config.toml
d_model = 192
bias = "none"
parallel_block = false
init_std_up = 0.033
init_std_down = 0.00449
lr_head = 0.00664
schedule = "wsd"
decay_shape = "pow"
final_lr_fraction = 0.0
seq_len = 128
MLP neurons of a small language model. Each row is named by its layer, matrix (gate and up: input weights) and neuron, and shows model dimensions 80-143. Each number is 200 + 20 x the weight over its row's rms, rounded and kept within 0 to 999. A neuron's up and down rows have the sign that makes its largest values positive.
After each neuron's rows, "fires on" lists the tokens most often at its 100 highest values on Wikipedia text that the model never trained on. A number after a token or word is its count.

L2.gate410,206,180,187,207,218,184,202,204,184,216,217,197,222,177,186,185,189,208,174,231,208,204,184,210,180,202,223,200,199,179,231,188,200,196,206,209,192,183,241,199,183,202,219,233,225,203,200,219,209,222,162,186,169,201,216,208,164,221,218,225,248,208,187,157
L2.up410,200,180,203,227,195,195,229,222,220,212,178,178,230,205,206,208,192,191,213,218,173,185,186,195,216,207,176,155,218,198,233,207,183,214,193,214,200,188,208,198,195,228,234,203,176,160,161,223,235,207,189,168,202,162,215,197,192,211,183,201,161,222,192,140
fires on: " with" 12, " while" 11, " add" 10, " rece" 9, " though" 8

L2.gate423,168,194,176,168,251,186,189,213,193,192,193,208,209,204,223,203,218,196,212,207,212,209,192,171,195,199,209,197,173,203,242,212,231,173,174,188,197,221,233,195,212,206,198,180,184,194,177,200,189,199,203,198,178,223,200,243,189,179,223,192,212,192,170,214
L2.up423,177,163,193,174,262,176,194,185,188,204,199,176,182,174,218,203,198,215,206,205,131,178,205,208,185,197,179,189,181,212,212,183,168,227,219,189,186,226,183,236,212,220,208,194,148,205,183,177,184,221,228,179,208,192,218,240,188,224,203,198,202,179,170,206
fires on: " 7" 23, " 6" 13, " Sa" 9, "|---|---|---|" 9, " 195" 9, " Ma" 8

L3.gate572,239,199,191,201,225,209,216,197,182,194,171,224,190,211,205,214,197,193,205,191,201,210,146,174,186,188,209,215,248,235,195,183,181,199,229,218,199,179,190,193,189,215,221,160,226,193,196,201,200,211,200,197,189,166,198,189,184,205,201,170,198,144,191,220
L3.up572,216,203,248,179,201,228,227,182,185,201,217,164,193,197,203,206,187,239,218,221,180,198,161,226,182,195,182,180,223,185,175,192,190,181,212,212,212,187,193,202,234,221,187,162,194,241,225,172,179,209,169,221,191,217,206,196,160,200,162,197,166,177,211,186
fires on: " original" 16, " Atl" 11, " new" 10, " large" 8, " regular" 6, " small" 6

L2.gate544,202,246,180,211,172,192,207,210,167,231,242,206,219,217,199,230,210,185,203,234,205,187,163,195,186,200,230,172,200,209,189,223,195,220,217,197,223,211,197,191,208,188,200,185,211,218,199,213,189,173,226,225,205,210,228,194,236,187,218,192,217,211,176,155
L2.up544,192,231,184,178,191,225,190,233,209,187,241,240,225,207,198,209,199,229,204,214,213,194,201,190,213,194,210,171,206,209,201,178,201,204,186,192,192,170,201,190,205,186,210,171,184,213,185,178,214,196,215,213,208,210,203,162,230,211,223,171,193,224,185,184
fires on: " high" 23, " High" 12, " low" 10, " air" 10, " det" 8, " mount" 8

L3.gate454,207,184,198,215,209,196,218,190,176,193,198,219,199,210,198,191,204,207,226,190,203,212,176,210,211,212,242,186,203,213,196,194,213,197,220,206,236,213,222,172,177,195,200,217,211,191,183,201,239,195,226,180,200,195,213,176,257,182,189,163,190,202,201,239
L3.up454,217,231,222,194,220,184,219,165,203,184,217,227,205,221,202,210,201,172,230,151,225,200,204,205,208,213,229,226,176,157,173,151,208,211,188,219,201,164,213,180,181,203,202,187,222,192,218,200,226,203,191,194,221,175,195,197,211,202,149,156,208,208,223,165
fires on: "ard" 22, "om" 13, "ch" 8, " inst" 8, " gu" 6

L2.gate567,173,187,210,207,197,166,195,214,191,182,187,217,209,177,190,239,211,184,171,186,200,169,212,197,173,205,197,205,174,190,202,178,182,206,214,192,176,198,222,168,209,224,166,203,196,209,166,205,192,236,214,210,195,199,191,192,167,185,173,201,199,187,213,201
L2.up567,209,187,192,175,187,192,179,185,214,187,179,184,201,210,155,220,191,213,160,219,201,232,201,238,203,200,181,247,192,204,189,197,187,188,180,189,184,208,213,210,196,169,172,186,153,198,207,227,220,193,178,189,193,184,209,186,189,203,146,178,149,205,214,186
fires on: " inst" 17, " hous" 9, " administ" 8, " feat" 8, " prov" 8

L2.gate552,193,216,180,173,176,178,200,217,189,219,182,166,182,226,176,165,236,176,201,215,236,187,197,209,221,191,195,187,185,215,184,217,205,200,190,207,179,207,226,198,200,202,196,226,192,213,187,192,200,197,211,146,202,214,195,210,231,202,209,205,186,203,213,202
L2.up552,213,190,249,181,200,231,229,186,205,205,194,218,216,178,194,201,218,177,191,213,231,176,195,204,208,203,195,199,183,203,204,197,206,201,207,220,170,175,204,214,162,209,137,222,206,186,196,192,226,174,197,183,231,193,219,210,223,224,209,210,158,199,196,224
fires on: "ing" 13, "." 13, " Liberal" 10, " call" 8, " %" 8, " Conservative" 7

L2.gate294,206,203,216,192,182,195,173,194,246,158,198,218,202,172,179,180,205,194,187,188,210,158,197,221,224,191,215,197,212,216,225,182,218,181,167,208,199,225,151,193,196,188,225,208,247,220,224,184,169,161,165,225,179,198,194,199,177,188,168,186,201,207,178,152
L2.up294,205,202,212,220,231,217,196,205,216,198,206,177,192,206,170,201,260,175,208,167,189,157,184,183,208,208,201,222,200,212,215,198,172,181,196,192,210,205,185,177,187,208,196,229,214,219,196,226,231,195,163,205,188,206,246,190,179,251,192,210,225,249,198,181
fires on: " sy" 11, " ob" 11, " Ham" 10, " ad" 8, " y" 7, " sim" 6

L2.gate104,179,204,237,205,242,179,204,242,211,177,190,236,196,194,205,173,190,172,193,197,185,208,201,178,203,195,190,169,229,206,191,201,192,194,206,193,189,185,184,211,203,209,181,200,218,210,211,197,208,220,230,205,207,207,210,179,227,207,188,181,181,203,217,201
L2.up104,194,209,213,195,149,189,191,184,202,204,196,224,201,202,229,194,224,218,235,159,207,182,203,195,204,188,196,235,221,204,213,184,199,214,220,194,232,213,195,225,185,180,177,211,204,193,172,200,164,210,241,203,224,187,239,193,223,163,167,209,190,264,218,200
fires on: " born" 18, " serv" 14, " med" 9, " Website" 7, " died" 6, " served" 6

L3.gate194,202,187,196,186,215,209,218,192,219,180,174,197,171,211,203,193,212,194,206,212,202,222,171,206,227,193,212,190,228,223,165,184,225,193,194,232,208,194,184,191,193,203,164,200,231,210,244,201,221,249,171,210,180,221,170,167,196,189,199,170,201,169,194,182
L3.up194,197,204,196,188,217,229,231,222,191,186,202,195,211,184,164,197,191,167,236,206,190,252,182,212,158,204,186,204,199,190,176,193,172,186,181,179,193,217,173,221,193,221,156,207,259,198,232,205,189,221,190,226,170,199,199,194,215,169,171,171,177,200,230,225
fires on: " public" 23, " popular" 9, " new" 8, " small" 7, " professional" 6, " original" 6

L3.gate257,180,211,169,190,233,199,181,202,193,200,189,199,210,195,231,171,222,182,189,225,189,204,162,223,185,209,174,191,216,197,177,208,159,204,195,186,185,186,217,171,180,208,248,223,218,200,173,225,235,220,190,185,209,224,196,210,203,195,206,190,182,190,203,164
L3.up257,199,214,196,232,245,178,231,233,196,183,201,227,209,184,213,183,204,190,223,167,208,183,224,220,203,194,247,181,222,208,218,215,218,260,159,182,205,195,214,209,209,217,212,220,200,172,218,203,234,212,192,212,202,210,196,172,193,182,220,189,162,202,187,201
fires on: " r" 15, " Grand" 14, " power" 11, " Rev" 9, " st" 7, " polic" 6

L3.gate570,193,225,225,216,159,197,173,202,207,218,198,169,202,216,184,203,214,197,205,228,222,199,172,203,185,215,232,213,204,210,222,178,201,212,201,182,187,188,217,213,179,207,212,193,212,171,233,189,187,218,211,187,220,204,214,191,253,187,138,231,203,189,231,235
L3.up570,197,249,186,170,171,235,187,258,205,203,209,198,225,152,207,198,185,210,223,224,210,188,177,209,207,192,239,199,173,210,240,204,209,214,197,203,186,191,227,201,172,217,217,208,225,229,201,164,208,207,217,231,200,167,149,181,165,205,226,221,206,192,208,193
fires on: " add" 19, " Bill" 9, " back" 8, " br" 6, " stand" 6, " app" 5

L2.gate437,205,163,202,204,243,189,173,141,205,182,198,172,196,231,164,185,185,177,188,204,179,182,191,200,214,211,206,210,164,219,215,201,155,199,228,226,226,181,203,185,190,199,211,162,218,228,227,160,188,197,193,178,224,176,234,206,204,192,188,172,204,210,216,179
L2.up437,181,185,214,202,239,207,163,163,222,170,155,196,207,250,202,186,205,206,238,201,154,224,212,220,227,191,171,198,211,176,150,195,183,197,250,206,191,196,210,208,200,204,220,213,180,222,223,217,200,211,167,175,192,190,205,215,216,184,221,217,221,233,205,189
fires on: " e" 34, " min" 9, " cour" 8, " cle" 7, " con" 7

L2.gate375,190,238,232,190,195,198,180,229,168,218,207,209,202,213,202,220,197,240,210,190,178,193,198,148,169,190,202,205,232,205,216,192,216,191,193,193,201,186,210,190,196,208,218,195,175,198,222,208,192,203,185,210,196,172,180,229,215,175,180,177,222,222,183,156
L2.up375,220,208,195,225,212,224,202,186,220,232,201,153,204,208,210,187,197,185,172,184,188,218,213,255,184,200,136,187,170,225,218,222,210,234,203,180,215,220,226,197,217,225,194,222,196,201,171,196,227,218,212,196,183,211,225,186,214,209,175,221,213,207,201,211
fires on: " Ab" 34, " ab" 27, " Lab" 7, " ref" 6, " Time" 4

L2.gate396,212,205,203,201,209,212,173,171,193,199,161,233,240,222,201,179,223,218,199,196,215,187,226,200,192,185,234,175,246,222,195,202,212,212,187,196,199,157,229,198,191,245,215,164,223,176,210,202,185,174,201,146,184,189,170,245,179,230,197,205,244,180,183,203
L2.up396,197,175,224,227,173,178,214,203,205,146,216,186,188,225,244,206,212,172,197,210,166,224,218,186,218,186,214,213,247,225,218,204,201,182,207,167,180,223,185,215,201,210,226,176,175,232,210,169,178,183,246,176,216,220,209,194,205,224,227,194,236,214,214,199
fires on: " ex" 54, " 18" 12, " ext" 10, " 194" 8, " 2009" 4

L3.gate130,215,190,209,201,186,183,191,213,203,172,174,181,219,167,212,205,226,180,171,205,175,193,180,189,205,207,238,188,227,223,197,176,203,193,189,220,206,211,225,211,198,233,230,167,183,228,207,237,196,192,192,174,162,213,201,184,185,214,226,198,184,201,192,233
L3.up130,174,180,196,179,172,177,203,221,220,223,196,200,182,178,230,206,172,149,250,209,212,188,217,187,157,217,225,205,207,178,184,194,201,182,214,205,209,157,207,222,196,204,193,214,247,212,194,209,247,191,192,225,220,190,225,204,182,182,207,211,198,216,235,201
fires on: " gen" 35, "B" 7, " North" 6, " Don" 4, " Mark" 4, " performan" 4

L3.gate95,196,213,218,161,191,195,206,226,221,203,159,208,193,206,178,206,199,219,237,160,176,201,186,149,210,200,209,174,232,197,205,155,212,205,208,198,201,212,233,182,226,198,242,161,231,201,235,181,169,234,176,203,211,193,199,199,189,173,230,230,182,220,195,167
L3.up95,187,205,231,155,200,172,215,177,217,209,179,209,139,187,173,201,189,166,207,204,200,191,217,194,218,216,203,225,198,207,194,207,204,208,206,198,187,178,188,189,214,191,227,203,184,223,228,201,180,233,203,180,208,200,252,196,148,172,217,208,202,177,203,221
fires on: " Car" 16, " Bar" 12, " Christ" 10, " Qu" 9, " Hu" 6, "ou" 6

L2.gate19,222,201,197,179,200,168,208,218,185,204,213,221,196,198,175,227,195,170,218,204,158,196,215,198,187,201,212,206,196,216,214,171,220,178,196,198,220,214,177,237,206,245,219,214,190,207,204,189,206,226,237,196,187,185,215,207,173,200,198,177,245,228,204,206
L2.up19,209,205,223,179,220,201,233,191,214,203,185,236,227,180,191,181,198,206,201,210,200,196,222,160,193,220,188,198,199,180,156,232,227,186,210,220,220,196,223,156,169,184,214,221,183,195,193,197,198,238,211,208,184,177,206,239,224,180,187,235,212,193,191,224
fires on: " tri" 18, " ord" 9, "merc" 8, " week" 6, " Website" 6, " book" 6

L3.gate144,207,192,175,202,212,233,147,225,187,185,247,215,196,218,187,220,205,185,164,221,221,204,215,191,189,170,220,187,215,196,209,165,186,203,210,211,192,208,177,221,205,199,188,225,236,219,190,186,236,190,172,217,180,211,174,202,226,208,177,186,173,197,179,228
L3.up144,212,243,219,167,185,205,186,176,204,187,209,219,249,179,149,209,179,187,176,206,205,207,241,186,192,196,198,188,182,177,213,181,212,177,175,209,175,206,210,237,191,222,202,226,206,211,208,199,217,245,211,231,221,206,193,208,165,171,186,167,232,199,220,206
fires on: " manag" 14, " gu" 14, " mount" 10, " stat" 7, " ass" 6, " bel" 5

L2.gate518,196,210,180,206,216,196,239,152,197,163,188,190,214,224,185,186,200,185,203,228,193,203,212,184,191,216,200,210,247,180,211,186,178,211,185,204,209,146,213,216,183,199,168,196,201,195,196,210,197,255,172,181,191,223,230,203,214,202,181,225,218,201,202,213
L2.up518,210,218,211,203,220,215,205,181,187,168,219,229,196,169,192,198,214,198,180,210,197,210,224,184,194,178,215,211,231,220,201,196,194,180,182,207,205,227,227,194,182,191,190,189,172,194,209,221,176,188,199,196,201,193,229,239,174,232,207,194,186,199,202,242
fires on: " y" 15, " However" 13, " beg" 8, " also" 7, "′" 7, " enc" 5

L2.gate393,196,211,200,184,211,186,182,190,170,199,181,193,171,211,209,188,218,201,183,194,186,208,225,200,210,212,199,201,166,180,204,204,207,201,198,176,203,220,182,209,215,209,207,197,214,169,181,179,192,208,172,211,150,177,197,193,198,176,188,199,211,250,163,188
L2.up393,167,190,178,183,174,203,192,191,190,209,157,194,177,194,197,219,178,184,184,162,206,225,183,165,195,216,193,188,147,178,217,180,208,192,167,186,199,238,182,197,228,196,184,219,197,213,191,216,192,224,160,248,195,213,215,192,219,167,195,202,154,232,198,193
fires on: " com" 14, " ent" 13, " conc" 12, " dr" 9, " put" 9, " ag" 6

L2.gate360,186,173,208,177,199,199,189,185,211,185,188,217,158,231,208,168,191,191,185,213,186,203,196,210,212,212,173,185,183,190,209,171,209,201,176,175,198,173,196,195,218,187,197,188,193,188,207,186,197,190,157,194,194,222,176,215,224,184,195,202,198,223,213,181
L2.up360,196,178,195,177,159,182,187,214,200,174,199,213,220,172,202,209,176,204,213,220,206,207,181,205,216,194,204,210,182,208,243,177,220,214,185,146,173,218,202,195,181,222,222,226,169,199,191,207,206,174,208,188,205,206,211,175,203,231,198,190,230,215,200,191
fires on: "ele" 24, " def" 19, " dr" 7

L2.gate551,177,213,197,189,214,204,200,199,186,198,224,185,190,176,214,248,169,200,179,177,207,224,170,218,219,192,174,235,184,208,194,186,216,205,216,208,189,204,199,203,222,171,204,184,221,206,180,212,224,190,187,205,200,210,205,172,194,183,172,199,161,178,193,221
L2.up551,209,190,203,207,188,183,191,216,194,209,178,187,209,198,200,225,194,212,234,188,201,205,184,227,209,203,187,216,201,168,196,199,206,185,220,209,200,213,214,230,198,176,242,186,181,211,207,245,214,218,196,214,214,184,213,193,214,176,221,194,182,184,191,192
fires on: " pro" 25, " T" 13, "at" 11, " phot" 8, " es" 7, "er" 6

L3.gate304,189,191,201,168,207,184,155,207,208,213,173,180,170,194,186,202,189,177,180,235,188,191,202,210,187,195,162,191,220,189,193,205,188,162,205,182,209,191,185,190,224,214,195,195,182,187,192,213,224,177,191,160,181,200,208,220,184,189,182,205,201,203,188,192
L3.up304,181,219,192,166,203,161,212,232,181,221,182,224,202,224,205,226,206,192,227,208,211,177,204,233,200,210,172,209,222,187,192,185,195,182,207,220,169,220,213,236,209,205,165,194,194,204,192,202,207,229,196,221,204,231,226,228,187,171,141,177,222,212,200,196
fires on: "born" 27, " born" 26, " –" 10, " suff" 8, " served" 7, ":" 6

L3.gate28,199,193,173,206,218,177,214,168,172,196,228,210,186,198,201,176,215,182,215,247,198,206,192,225,198,205,222,191,185,224,202,206,217,157,214,237,187,202,232,201,219,207,221,177,204,194,205,217,210,213,205,181,221,188,214,197,190,186,193,239,183,217,176,197
L3.up28,202,197,213,230,198,173,213,193,157,217,199,176,191,218,209,215,190,219,188,222,205,234,205,192,201,223,179,198,223,203,174,173,183,186,231,220,171,171,235,223,214,201,189,173,196,182,186,205,224,193,170,205,193,199,231,234,173,148,170,171,211,194,237,168
fires on: " Cor" 15, " loc" 14, " G" 9, " Gl" 7, "ant" 5

L2.gate140,208,219,198,200,215,162,209,190,210,177,183,165,234,217,201,191,197,208,179,190,164,202,200,181,217,186,240,227,213,166,241,189,224,194,184,146,206,197,215,220,152,181,206,194,207,176,190,171,231,211,225,182,203,226,205,199,192,182,203,207,243,207,189,214
L2.up140,203,153,187,218,181,200,220,188,198,222,240,193,216,204,210,228,178,180,181,203,189,199,191,191,187,180,199,156,186,211,205,238,186,243,201,176,190,185,187,208,230,211,195,194,189,209,200,194,223,169,189,187,171,192,186,166,230,196,182,206,178,192,196,190
fires on: " reg" 28, " Class" 9, " elect" 9, " song" 6, " soc" 4, " version" 4

L2.gate561,178,212,212,203,203,184,207,233,200,236,213,162,192,193,233,216,203,194,175,198,196,219,194,144,219,207,213,221,178,193,200,178,206,173,234,192,212,186,208,259,179,182,182,219,217,194,192,188,225,175,157,203,209,190,244,188,189,220,195,179,195,221,189,245
L2.up561,208,228,215,223,194,188,197,224,199,244,179,177,202,215,191,192,190,161,179,202,198,184,204,195,189,204,171,208,187,210,202,159,185,208,206,169,177,172,194,209,186,203,190,264,194,216,209,198,218,161,177,214,232,240,225,177,201,170,193,172,163,193,220,238
fires on: " do" 17, " Title" 9, " writ" 8, " phot" 7, " com" 7, " act" 5

L3.gate488,206,186,208,180,225,216,194,197,186,219,201,239,195,198,221,189,175,189,225,210,174,230,206,207,183,177,188,239,188,239,225,205,225,181,190,212,212,190,211,149,226,192,223,205,202,228,185,182,249,205,201,190,211,212,185,212,236,197,196,198,180,192,265,211
L3.up488,239,208,195,216,207,215,196,253,215,204,194,207,194,210,226,207,201,177,184,222,223,218,203,180,233,192,186,179,175,223,220,193,215,206,221,209,206,200,206,240,202,207,197,210,163,228,232,199,209,190,182,189,220,191,187,134,197,206,218,199,199,165,198,153
fires on: " run" 11, "H" 10, " press" 9, " div" 8, "T" 8, " would" 6

L2.gate537,182,197,186,175,179,175,190,213,207,233,201,200,216,177,195,198,217,219,168,184,212,227,217,192,221,193,183,206,187,176,193,196,193,166,183,184,229,181,188,232,179,238,221,214,237,218,200,214,193,179,203,195,226,228,176,206,209,174,175,215,194,209,235,208
L2.up537,202,180,189,186,181,184,213,189,153,194,208,226,203,234,165,178,212,158,202,224,198,224,200,215,221,181,208,194,190,216,201,222,191,184,209,166,221,197,183,189,181,188,214,182,227,209,221,210,222,190,257,225,195,187,186,179,209,170,159,190,190,187,237,234
fires on: " leg" 18, " tri" 10, " Chief" 8, " Conference" 7, " cor" 6, " Democrat" 6

L3.gate559,214,178,200,169,188,249,174,196,210,192,190,204,193,208,206,227,217,171,171,196,202,229,219,211,205,220,221,191,207,201,194,215,199,206,181,197,225,200,206,210,202,227,210,208,224,222,198,208,201,233,234,185,203,214,198,203,226,178,193,190,170,174,206,173
L3.up559,238,181,207,189,207,236,193,235,223,177,208,214,223,225,179,151,198,205,175,214,207,154,204,160,196,194,219,174,207,162,205,191,170,188,177,210,175,197,204,174,177,230,163,226,218,234,221,196,206,196,214,212,185,207,196,186,168,173,185,188,175,202,218,180
fires on: " st" 27, " vis" 7, " re" 5, " im" 5, " no" 5, " Grand" 4

L2.gate183,192,188,186,179,195,160,199,243,200,194,192,202,226,190,239,221,201,194,157,193,200,221,198,165,184,181,210,175,209,182,171,231,189,204,206,204,225,205,195,232,206,263,192,205,234,188,221,195,176,202,176,214,178,189,212,219,186,176,190,196,200,179,213,198
L2.up183,164,222,220,203,218,183,185,188,199,203,147,176,198,210,232,168,215,220,217,192,222,185,213,210,206,233,189,213,170,207,200,236,195,177,206,175,173,219,228,191,180,232,195,186,198,176,205,194,196,167,197,210,198,208,213,178,176,179,176,181,218,175,234,213
fires on: " pos" 15, " There" 13, " vis" 12, " cour" 7, " medal" 7

L2.gate134,159,193,195,212,192,185,176,195,182,207,222,189,209,213,192,206,177,156,198,202,202,192,157,212,191,172,172,199,234,166,189,165,195,183,175,197,220,203,199,202,175,200,222,193,205,215,211,239,188,226,200,223,144,187,219,197,234,198,233,200,154,177,168,185
L2.up134,161,197,187,184,175,203,218,185,224,193,236,192,215,216,198,171,231,192,207,205,187,199,184,185,211,178,198,185,185,159,189,194,178,197,200,198,204,153,202,222,163,240,203,182,222,203,174,219,195,215,207,200,163,203,232,189,206,227,236,197,249,224,176,189
fires on: " Japanese" 14, " Gold" 10, " Sc" 9, " Squ" 8, " Cr" 8, " New" 5

L3.gate278,223,171,195,193,180,231,191,225,215,205,194,202,205,213,166,191,200,188,189,164,195,157,212,175,216,201,213,178,193,181,207,188,185,188,151,200,213,178,204,197,160,166,186,221,208,199,165,215,245,208,215,204,218,175,208,196,208,217,248,196,180,205,180,191
L3.up278,196,197,181,212,236,193,170,204,202,217,185,189,173,227,196,186,197,192,196,158,182,189,185,214,222,174,197,215,173,176,214,170,188,201,183,219,229,198,215,206,175,191,181,240,190,192,183,194,193,238,238,185,175,209,203,192,184,201,197,168,217,162,204,219
fires on: "board" 13, "ipp" 10, " States" 10, " H" 10, "ycl" 5, " m" 4

L2.gate210,193,186,170,187,204,238,173,167,236,222,219,182,214,216,192,207,202,250,193,172,198,224,181,182,212,207,186,211,218,194,191,207,227,186,223,176,195,213,196,262,217,165,215,198,221,231,184,206,204,189,222,203,188,197,207,164,227,162,211,184,219,214,173,187
L2.up210,188,190,231,181,208,188,170,201,194,207,191,216,207,179,198,190,181,224,186,204,191,219,211,204,194,236,195,199,176,191,195,229,180,192,251,147,199,224,172,213,210,175,222,182,201,214,195,186,188,203,214,204,167,216,236,197,211,172,177,182,221,204,168,198
fires on: " Total" 17, " loc" 12, " Form" 8, " Pol" 8, " ab" 7

L2.gate279,228,177,213,176,188,203,207,193,201,188,201,199,214,184,173,178,196,205,201,194,196,190,159,193,197,207,226,209,191,208,192,213,194,206,212,212,177,194,201,228,203,213,272,160,233,221,231,200,197,221,214,202,184,198,207,185,209,216,238,195,159,252,192,204
L2.up279,203,198,203,194,210,189,189,212,209,188,187,176,204,244,189,215,216,199,161,157,205,199,168,202,209,195,203,209,181,181,188,201,135,184,184,163,200,214,215,232,175,174,200,184,208,209,236,234,228,204,208,195,224,220,226,182,221,229,189,177,203,207,253,209
fires on: " m" 58, "m" 14, "an" 10

L2.gate265,169,182,190,212,207,191,150,183,156,207,192,224,236,207,173,204,181,214,209,210,214,213,186,199,218,198,218,210,199,209,189,203,182,191,220,228,203,214,192,235,183,209,212,205,204,197,252,212,222,227,186,227,164,198,206,199,186,190,217,210,189,215,207,173
L2.up265,197,198,187,205,213,168,163,209,205,197,168,194,176,244,204,186,188,216,225,195,181,189,185,213,217,177,195,197,150,212,223,198,183,167,200,201,211,197,211,182,182,225,249,163,205,203,210,212,195,230,205,186,198,190,181,210,236,161,176,204,225,200,227,196
fires on: " st" 22, " feat" 15, " vis" 12, " There" 12, "|---|---|---|---|---|" 6, " ill" 5

L2.gate7,211,186,203,196,177,207,204,182,210,238,183,201,157,205,185,211,201,178,203,221,255,210,200,216,205,219,169,204,216,206,210,195,229,182,210,241,206,223,174,184,168,244,205,184,196,218,186,151,164,224,232,199,171,180,206,203,197,173,231,187,226,188,209,233
L2.up7,211,215,213,218,190,167,212,205,191,222,204,197,183,198,192,214,200,181,217,186,196,196,159,208,190,169,206,220,217,213,202,188,184,224,202,192,199,209,188,167,211,245,242,182,183,192,184,191,197,180,221,197,207,181,218,168,172,185,195,178,228,228,229,220
fires on: " a" 21, " feat" 16, " Found" 10, " Occup" 6, " an" 6, " chart" 5

L2.gate462,231,199,180,223,191,191,190,155,211,189,220,211,190,185,205,205,214,158,194,181,187,187,182,187,205,222,229,205,196,195,209,210,222,212,156,179,201,208,185,185,230,201,193,208,225,197,236,180,209,190,179,210,194,184,239,193,258,181,218,209,225,222,183,182
L2.up462,187,203,213,192,211,238,191,184,195,221,187,217,215,236,189,190,206,217,189,188,238,178,203,201,190,234,233,183,214,203,174,218,237,224,244,193,234,164,196,200,199,185,203,204,183,203,185,186,213,209,191,196,183,178,203,214,206,183,218,196,226,203,190,216
fires on: " res" 37, " Res" 22, " gr" 16, " ag" 11, " add" 9

L2.gate235,196,196,159,188,202,178,190,203,210,182,166,210,236,216,204,180,191,229,196,212,168,226,188,200,241,195,199,195,202,181,198,174,189,222,180,192,181,197,184,202,197,163,168,225,212,197,209,218,168,199,192,216,174,231,214,217,228,199,206,213,153,221,186,155
L2.up235,190,180,214,199,198,190,216,222,181,210,174,223,195,181,216,192,254,219,189,204,188,195,179,185,203,173,183,231,191,208,193,226,185,213,184,191,196,224,174,171,212,171,200,217,179,215,170,198,170,211,209,209,195,186,207,204,237,189,218,165,196,230,204,176
fires on: " Bel" 19, " compet" 9, " Nor" 9, " States" 9, " coll" 8

L2.gate305,190,226,195,182,206,238,209,228,210,188,208,162,194,230,222,203,232,182,245,179,214,190,182,166,187,193,198,193,187,231,197,165,215,237,216,186,211,229,222,188,193,203,201,218,216,200,204,185,230,218,226,237,170,240,223,193,190,219,198,186,195,211,212,240
L2.up305,205,210,180,172,210,227,220,189,232,172,189,174,200,224,215,165,195,178,210,210,176,216,204,220,194,193,178,191,223,201,223,211,165,182,228,225,214,206,220,196,199,236,196,187,204,188,215,217,208,248,216,226,170,223,186,235,209,192,165,201,227,186,199,195
fires on: " gen" 28, " medal" 8, " mount" 6, " Album" 5, " regular" 4, " Sant" 4

L2.gate239,191,223,217,207,234,214,183,195,182,174,196,198,206,193,225,195,194,215,170,250,209,226,165,195,194,152,201,186,217,200,201,167,190,180,168,233,198,180,169,209,182,197,180,219,238,207,226,185,198,228,208,180,175,199,203,187,236,214,184,171,205,201,229,181
L2.up239,214,174,223,188,198,213,203,192,152,190,207,212,205,189,222,193,175,226,190,216,197,192,176,201,199,189,212,207,180,177,234,235,169,182,224,181,164,215,221,213,215,196,201,208,205,215,233,185,223,202,178,191,213,226,187,192,180,219,190,170,218,217,197,175
fires on: " San" 17, " north" 13, " addition" 11, " south" 9, " east" 9, " Super" 9

L3.gate135,233,202,160,198,171,207,187,170,222,165,210,191,173,197,226,213,169,200,193,239,218,213,200,222,203,202,232,200,211,179,214,160,163,152,202,170,203,178,160,183,189,205,202,212,211,205,198,183,197,199,217,182,202,175,224,212,180,201,222,221,191,222,180,201
L3.up135,216,236,181,198,196,160,217,168,234,223,211,212,210,213,213,224,200,218,195,224,208,208,226,186,184,200,204,195,191,188,181,159,206,221,212,207,193,160,196,182,211,187,196,190,214,173,182,182,198,191,174,221,215,223,177,205,196,196,212,203,228,190,186,211
fires on: " Mad" 17, " Gl" 12, " Reg" 10, " Dav" 8, " Inter" 8, " inter" 8

L2.gate192,248,205,235,207,246,208,214,158,219,199,193,222,200,220,198,170,203,223,205,196,175,208,216,172,208,186,188,199,202,206,183,208,219,168,202,199,197,176,177,184,201,197,219,173,179,149,175,194,194,187,209,208,180,196,209,202,166,222,183,207,202,169,215,182
L2.up192,205,215,176,209,239,176,177,159,232,202,224,202,189,210,166,185,222,197,204,218,175,197,249,184,259,217,162,230,190,204,197,221,187,198,212,224,209,193,184,188,235,196,208,180,199,199,200,202,190,225,177,190,176,228,265,189,242,161,196,189,207,216,220,216
fires on: "i" 28, "am" 11, "a" 11, "ol" 9, "incip" 6

L3.gate521,199,213,228,185,185,224,221,218,184,224,191,190,168,198,233,207,206,223,169,183,205,185,162,188,209,181,212,215,224,195,225,205,200,216,235,220,218,224,180,203,212,216,194,189,212,151,198,200,221,239,209,180,187,212,194,191,197,187,165,227,199,206,210,206
L3.up521,245,212,215,208,154,210,163,163,216,226,160,172,234,212,184,178,231,190,205,221,210,199,209,213,209,193,215,207,232,229,190,179,213,168,164,185,147,187,211,213,204,214,197,208,225,233,230,206,177,222,196,171,189,188,249,184,196,194,181,188,210,213,192,171
fires on: " resp" 12, " ext" 12, " ret" 11, " dep" 11, " dist" 11

L2.gate109,226,197,183,199,174,197,221,226,197,172,245,167,217,235,183,197,199,190,156,206,241,190,181,181,201,205,185,194,232,240,231,206,216,185,196,203,181,195,236,212,210,199,229,209,190,213,212,207,220,199,197,195,180,215,201,197,206,211,191,179,237,198,211,202
L2.up109,202,152,202,192,213,210,210,181,225,204,178,235,232,218,212,182,227,199,187,207,225,212,189,200,200,209,171,188,190,196,178,207,225,227,178,209,225,198,213,191,211,207,208,196,180,191,222,182,199,200,214,181,220,191,201,220,211,200,215,166,227,189,199,193
fires on: " J" 30, " Pr" 22, " Rev" 9, " Max" 7, " X" 6, " Georg" 4